MLP neurons of a small language model. Each row is named by its layer, matrix (up: input weights; down: output weights) and neuron, and shows model dimensions 64-159. Each number is 200 + 40 x the weight over its row's rms, rounded and kept within 0 to 999.
After each neuron's rows, "fires after" lists the tokens most often just before its 100 highest values on Wikipedia text that the model never trained on.

L3.up671,232,144,265,160,142,165,271,175,157,126,155,218,197,292,217,137,221,221,221,205,232,202,162,220,195,295,105,202,255,181,253,221,203,163,211,255,225,162,224,160,188,206,173,248,173,264,157,182,208,171,246,189,171,117,189,183,201,253,100,164,202,209,193,140,258,168,159,184,145,171,163,166,197,175,157,130,187,183,213,224,158,251,169,178,220,179,162,153,175,202,215,211,184,155,274,243
L3.down671,195,153,199,110,183,247,224,167,217,110,264,205,132,207,121,243,161,193,239,177,182,188,164,256,219,240,147,184,211,141,206,167,245,181,234,136,166,304,190,222,226,230,173,239,210,240,175,221,184,213,208,189,172,200,233,172,171,246,170,119,236,226,209,149,181,220,210,260,158,189,171,105,169,280,88,207,209,168,236,161,198,217,223,152,200,134,218,168,253,238,214,159,199,199,230,207
fires after: "\n", "|", " son", " acc", " the", " am"

L5.up756,273,244,230,152,180,163,194,187,136,209,120,230,197,255,207,263,203,159,147,182,230,198,210,218,146,211,197,232,188,178,188,190,195,196,120,193,187,232,196,154,273,184,183,242,204,202,176,180,309,167,141,240,173,223,227,241,175,214,137,144,191,206,245,214,207,261,208,111,215,256,214,176,180,196,245,234,218,186,177,123,121,255,244,150,218,234,225,200,244,250,238,253,212,207,274,233
L5.down756,223,252,191,174,173,237,146,154,214,230,151,203,278,204,182,200,251,214,236,150,200,183,263,191,208,192,172,274,144,231,199,225,172,164,243,194,225,176,228,194,194,215,243,149,185,147,200,239,156,171,158,175,190,220,234,207,220,188,202,189,219,204,150,161,144,185,148,117,175,221,164,168,209,269,141,170,228,80,195,211,202,237,147,162,207,194,219,109,300,237,193,94,220,249,211,178
fires after: " |", " the"

L5.up833,172,140,260,190,214,265,189,254,157,203,179,199,192,166,232,240,200,180,212,254,235,217,177,200,206,124,225,194,241,220,242,192,183,209,177,153,178,188,206,252,132,257,171,267,169,132,111,209,255,205,257,124,132,266,237,277,157,186,204,175,270,224,165,201,231,166,215,180,62,236,169,152,344,93,187,174,160,180,180,177,189,152,186,215,190,248,183,199,196,226,236,202,224,236,226,275
L5.down833,170,154,176,254,164,184,238,220,186,183,176,190,229,167,222,191,251,219,181,161,218,227,143,213,199,251,223,248,216,164,218,26,181,202,111,226,222,125,203,239,209,200,210,188,208,174,208,254,211,228,131,212,248,164,223,205,161,230,159,149,230,191,237,216,209,194,130,156,108,155,196,205,230,117,218,183,231,112,184,242,182,95,179,315,190,246,172,178,146,209,166,177,269,165,182,194
fires after: " r", " R", "er", " m", " l"

L2.up887,199,140,212,164,225,231,169,204,185,111,185,179,225,261,224,171,153,205,221,232,196,213,201,267,166,168,234,237,193,184,232,242,137,190,159,204,171,162,185,202,239,172,157,193,226,139,201,215,163,175,151,211,163,80,278,231,142,212,250,190,231,164,208,207,287,209,197,129,138,250,185,241,252,239,238,196,159,154,177,168,260,140,174,220,148,252,211,235,177,137,233,173,256,202,115,239
L2.down887,198,252,151,109,291,160,177,151,134,140,268,198,253,232,224,151,249,198,217,238,211,174,240,172,191,155,198,208,185,246,194,172,207,194,194,160,246,132,164,164,215,273,187,213,268,196,207,166,166,199,214,223,241,181,231,215,227,140,149,176,265,175,187,202,156,182,195,181,264,169,268,172,167,215,215,253,279,173,190,216,201,171,217,296,174,172,220,174,162,239,196,260,199,234,180,113
fires after: " l", " S", " m", "N"

L2.up960,229,205,171,195,207,253,220,232,223,293,220,155,260,170,153,142,168,206,273,280,145,217,185,151,261,163,158,243,238,216,138,178,187,174,243,193,227,217,245,156,299,269,178,237,194,254,241,213,222,216,166,158,246,196,157,199,164,205,147,181,196,242,173,210,151,208,266,249,168,179,221,225,238,143,206,196,171,198,168,201,150,207,251,298,203,177,200,207,181,207,174,237,228,212,168,197
L2.down960,145,220,210,62,180,179,284,205,142,195,215,164,263,176,144,163,189,158,260,261,154,198,299,200,157,195,211,232,247,248,133,212,214,226,182,203,183,199,134,217,189,257,230,166,193,164,191,162,220,197,200,234,193,167,129,199,195,225,181,181,147,205,149,209,258,228,166,235,205,190,197,183,224,237,212,240,233,231,234,230,240,232,218,209,235,213,200,242,232,205,205,196,182,163,167,168
fires after: " D", " v", " L", " Cl", " V"

L2.up24,210,193,182,187,234,163,221,233,163,215,201,238,203,127,185,201,201,143,253,155,133,255,154,230,224,228,206,237,211,246,158,206,250,241,189,266,229,245,244,209,334,213,236,151,235,191,252,173,216,244,173,300,194,146,160,190,219,271,195,209,174,202,171,114,184,195,253,203,171,223,114,228,207,163,206,197,83,222,128,249,207,189,260,203,170,202,127,214,134,240,193,138,230,215,207,266
L2.down24,188,230,149,212,208,187,227,202,179,202,195,244,229,186,236,147,201,185,240,183,200,211,279,256,164,214,215,186,216,202,196,240,237,138,189,177,249,206,213,131,199,163,152,270,142,200,154,218,173,120,128,186,180,248,289,167,105,118,209,213,265,210,192,150,136,210,203,142,282,182,190,202,257,223,180,168,190,221,179,243,176,151,142,143,226,205,196,173,209,175,228,177,149,250,188,173
fires after: " B", " C", " c", " N", "uc", " t"

L3.up455,179,291,224,266,226,132,203,243,205,177,221,181,166,170,225,131,118,170,236,190,184,214,232,268,187,263,265,243,209,207,201,192,267,227,230,208,183,165,241,211,178,222,200,177,161,253,231,246,192,170,175,133,209,185,259,286,179,265,229,179,151,168,164,142,165,213,238,221,197,273,228,184,198,152,204,181,220,202,180,165,227,133,169,178,122,223,223,184,169,244,242,207,117,203,206,217
L3.down455,138,193,186,175,263,187,193,186,163,135,182,82,171,236,200,156,214,167,217,136,222,177,162,184,186,183,228,241,176,224,173,243,204,191,215,157,166,218,223,255,138,179,187,264,225,135,178,209,232,229,153,233,210,222,213,219,198,207,208,333,256,191,292,181,220,238,177,178,255,201,260,180,229,221,168,169,217,229,183,296,136,194,211,154,185,224,191,183,207,246,215,260,251,143,189,238
fires after: ",", " and", " of", " to", " by", " res"

L3.up488,188,165,174,192,256,282,214,220,241,247,220,172,216,170,175,153,192,211,223,246,213,195,115,127,174,174,221,237,178,258,162,206,215,210,241,250,230,285,213,172,195,240,123,185,143,239,185,189,231,179,154,216,229,284,268,239,214,202,204,206,217,216,252,212,231,211,111,179,178,232,152,266,226,162,138,135,209,253,278,170,229,186,167,184,274,177,134,188,139,217,182,183,237,201,195,177
L3.down488,204,195,175,118,174,113,262,187,159,221,198,302,126,127,170,205,199,203,304,154,88,253,195,280,200,233,192,184,199,177,134,244,208,134,177,255,281,153,147,175,139,137,232,174,167,245,171,222,221,257,220,210,248,229,168,198,232,189,280,165,196,212,172,180,164,136,253,148,182,252,131,186,183,241,164,227,200,176,165,204,145,215,233,210,207,181,214,196,257,208,238,164,245,230,147,199
fires after: " C", " in", " c", " the", " p"

L3.up679,200,135,176,174,160,223,147,191,243,181,183,122,202,214,200,160,159,141,243,170,206,269,173,181,183,72,252,296,164,180,201,176,223,204,240,216,250,245,250,230,262,209,232,182,219,253,261,182,226,217,173,238,269,257,233,208,223,194,194,272,189,176,171,187,243,224,194,186,210,244,180,214,250,238,176,248,168,149,191,215,244,239,175,275,209,239,210,252,209,207,222,203,215,166,210,139
L3.down679,189,105,186,197,152,204,223,315,169,193,228,252,262,182,237,196,215,88,133,206,288,191,207,211,183,248,212,156,218,215,124,163,243,201,177,120,188,167,185,194,184,228,254,214,212,202,255,223,208,205,164,177,170,141,154,170,243,223,206,128,148,202,198,161,200,201,139,230,230,207,198,211,214,177,174,184,159,263,175,201,190,260,192,201,175,233,201,109,174,167,208,134,219,229,148,212
fires after: " C", " S", " U", " c", " B", "C"

L2.up862,267,121,136,198,176,225,189,137,169,153,187,243,172,52,242,188,269,256,121,162,178,253,138,237,189,281,170,241,261,197,171,192,269,186,222,147,209,126,159,290,134,211,184,235,193,237,175,242,116,180,246,165,167,141,148,205,219,188,158,181,245,193,195,226,180,218,208,258,123,208,232,238,150,229,220,249,198,252,185,217,159,274,138,258,160,164,204,202,216,159,217,251,191,188,185,214
L2.down862,68,220,112,114,178,259,178,198,156,201,221,195,244,210,154,195,222,119,198,164,228,155,135,199,145,141,225,173,240,194,198,199,212,175,176,211,200,202,226,316,171,255,213,155,216,253,205,189,228,171,265,231,185,190,241,235,152,105,181,143,252,228,186,174,235,193,237,224,188,208,202,243,186,222,201,224,136,191,229,248,154,210,188,194,192,226,228,239,224,192,130,267,248,193,191,154
fires after: " |", " on", ")", ":"

L5.up530,211,175,227,260,197,159,154,213,123,222,168,247,192,143,181,186,270,183,234,196,206,216,181,185,216,163,253,233,178,207,202,181,253,260,153,155,173,175,175,205,189,207,159,143,162,197,215,215,178,234,196,112,205,214,192,201,214,242,219,158,181,109,214,221,177,143,249,184,217,144,183,170,240,234,266,234,220,211,214,183,182,218,125,205,167,174,219,182,168,169,211,165,155,219,253,269
L5.down530,101,93,150,150,214,193,167,158,190,150,229,185,278,186,261,189,178,165,273,150,246,120,154,185,185,243,239,182,194,210,180,106,183,208,224,143,195,193,172,141,283,152,168,153,157,256,232,262,224,214,222,245,191,221,268,191,158,203,174,208,198,187,262,179,215,189,208,198,238,181,220,245,274,222,230,189,181,177,204,218,134,231,224,228,211,277,184,232,202,237,194,196,276,263,136,138
fires after: " |", ",", " the"

L5.up238,179,264,221,97,222,294,179,224,215,193,172,178,253,139,266,153,163,210,220,258,224,240,221,140,197,219,174,215,233,161,192,156,180,297,189,213,156,92,189,156,277,154,141,235,195,186,241,206,196,196,177,218,162,145,242,224,207,264,180,165,136,225,235,230,197,179,196,180,218,246,188,206,145,159,296,154,294,197,254,255,196,280,220,204,186,193,205,229,242,165,198,254,221,185,227,164
L5.down238,187,227,176,118,165,190,175,226,218,221,115,242,212,238,250,290,191,143,163,203,243,169,233,310,197,237,197,186,217,209,181,252,181,237,270,208,232,179,184,184,233,175,167,191,159,224,125,201,139,206,167,109,211,220,294,219,291,158,215,176,182,186,169,176,138,188,250,156,196,152,246,173,158,203,286,207,175,202,299,258,176,131,198,213,218,267,231,208,302,184,245,235,247,174,164,231
fires after: " |", ",", " a", " the"

L3.up209,274,144,177,216,217,142,188,180,279,211,124,218,174,249,163,166,188,166,146,204,240,177,192,204,162,173,210,249,157,212,150,215,158,195,214,202,275,217,197,234,260,225,158,239,257,205,248,265,151,283,170,238,190,199,182,242,109,262,197,187,207,263,170,133,202,253,197,214,276,258,187,265,214,225,230,218,158,321,160,164,220,78,199,191,160,200,141,165,128,138,214,229,246,237,206,259
L3.down209,135,215,188,198,167,228,166,196,203,204,212,204,205,222,180,195,222,194,258,237,161,139,187,270,251,177,176,186,218,193,219,229,271,200,245,168,284,179,141,130,163,247,255,248,289,172,161,164,184,186,200,221,160,168,191,248,170,153,234,199,153,166,229,147,222,226,239,225,171,236,248,158,157,238,204,189,253,248,110,226,171,180,194,198,174,230,116,185,256,160,207,207,217,193,243,170
fires after: " A", "A", "C", " C", " M"

L3.up19,180,205,204,198,217,220,215,213,198,204,205,139,166,225,196,216,200,183,247,266,228,234,208,198,214,150,194,269,222,140,239,217,258,248,207,177,193,216,242,227,169,253,277,200,202,162,153,165,177,216,180,208,187,261,157,225,182,220,259,216,197,145,186,231,212,194,292,153,176,179,162,222,220,193,227,234,222,174,194,171,228,244,160,199,193,160,222,188,166,163,161,214,233,159,204,289
L3.down19,164,162,180,98,229,188,176,165,190,171,190,220,182,213,220,208,190,168,196,134,242,189,225,257,201,189,252,139,186,208,187,237,147,250,208,234,212,199,161,134,195,148,267,251,219,195,216,197,271,205,176,240,209,182,168,229,196,178,120,148,207,233,253,231,234,242,224,210,221,230,184,120,270,205,164,263,219,169,219,251,183,181,204,175,195,176,198,204,181,223,188,175,192,153,173,230
fires after: " the", " in"

L5.up516,166,257,159,199,199,213,201,199,199,197,236,272,228,176,220,220,190,209,191,196,197,207,217,163,220,143,227,217,205,222,180,154,202,228,194,197,147,236,264,204,172,218,238,83,217,225,208,229,177,243,99,203,185,223,265,242,149,205,179,246,241,220,245,183,263,195,161,199,145,246,189,331,203,190,194,257,160,198,122,209,213,141,269,230,185,166,115,216,102,175,206,188,273,205,181,248
L5.down516,210,278,161,209,179,210,270,189,147,188,198,274,234,213,241,239,218,202,226,170,247,191,210,220,239,190,168,202,187,203,116,155,231,243,206,164,290,173,194,138,154,167,258,211,234,174,224,150,161,132,169,171,175,200,256,256,258,209,219,250,135,218,200,242,155,231,161,226,222,237,236,182,141,241,211,189,148,228,144,317,213,254,165,223,147,173,250,141,132,218,212,226,240,308,251,173
fires after: " C", " c", " Co", " co", "C", " Ag"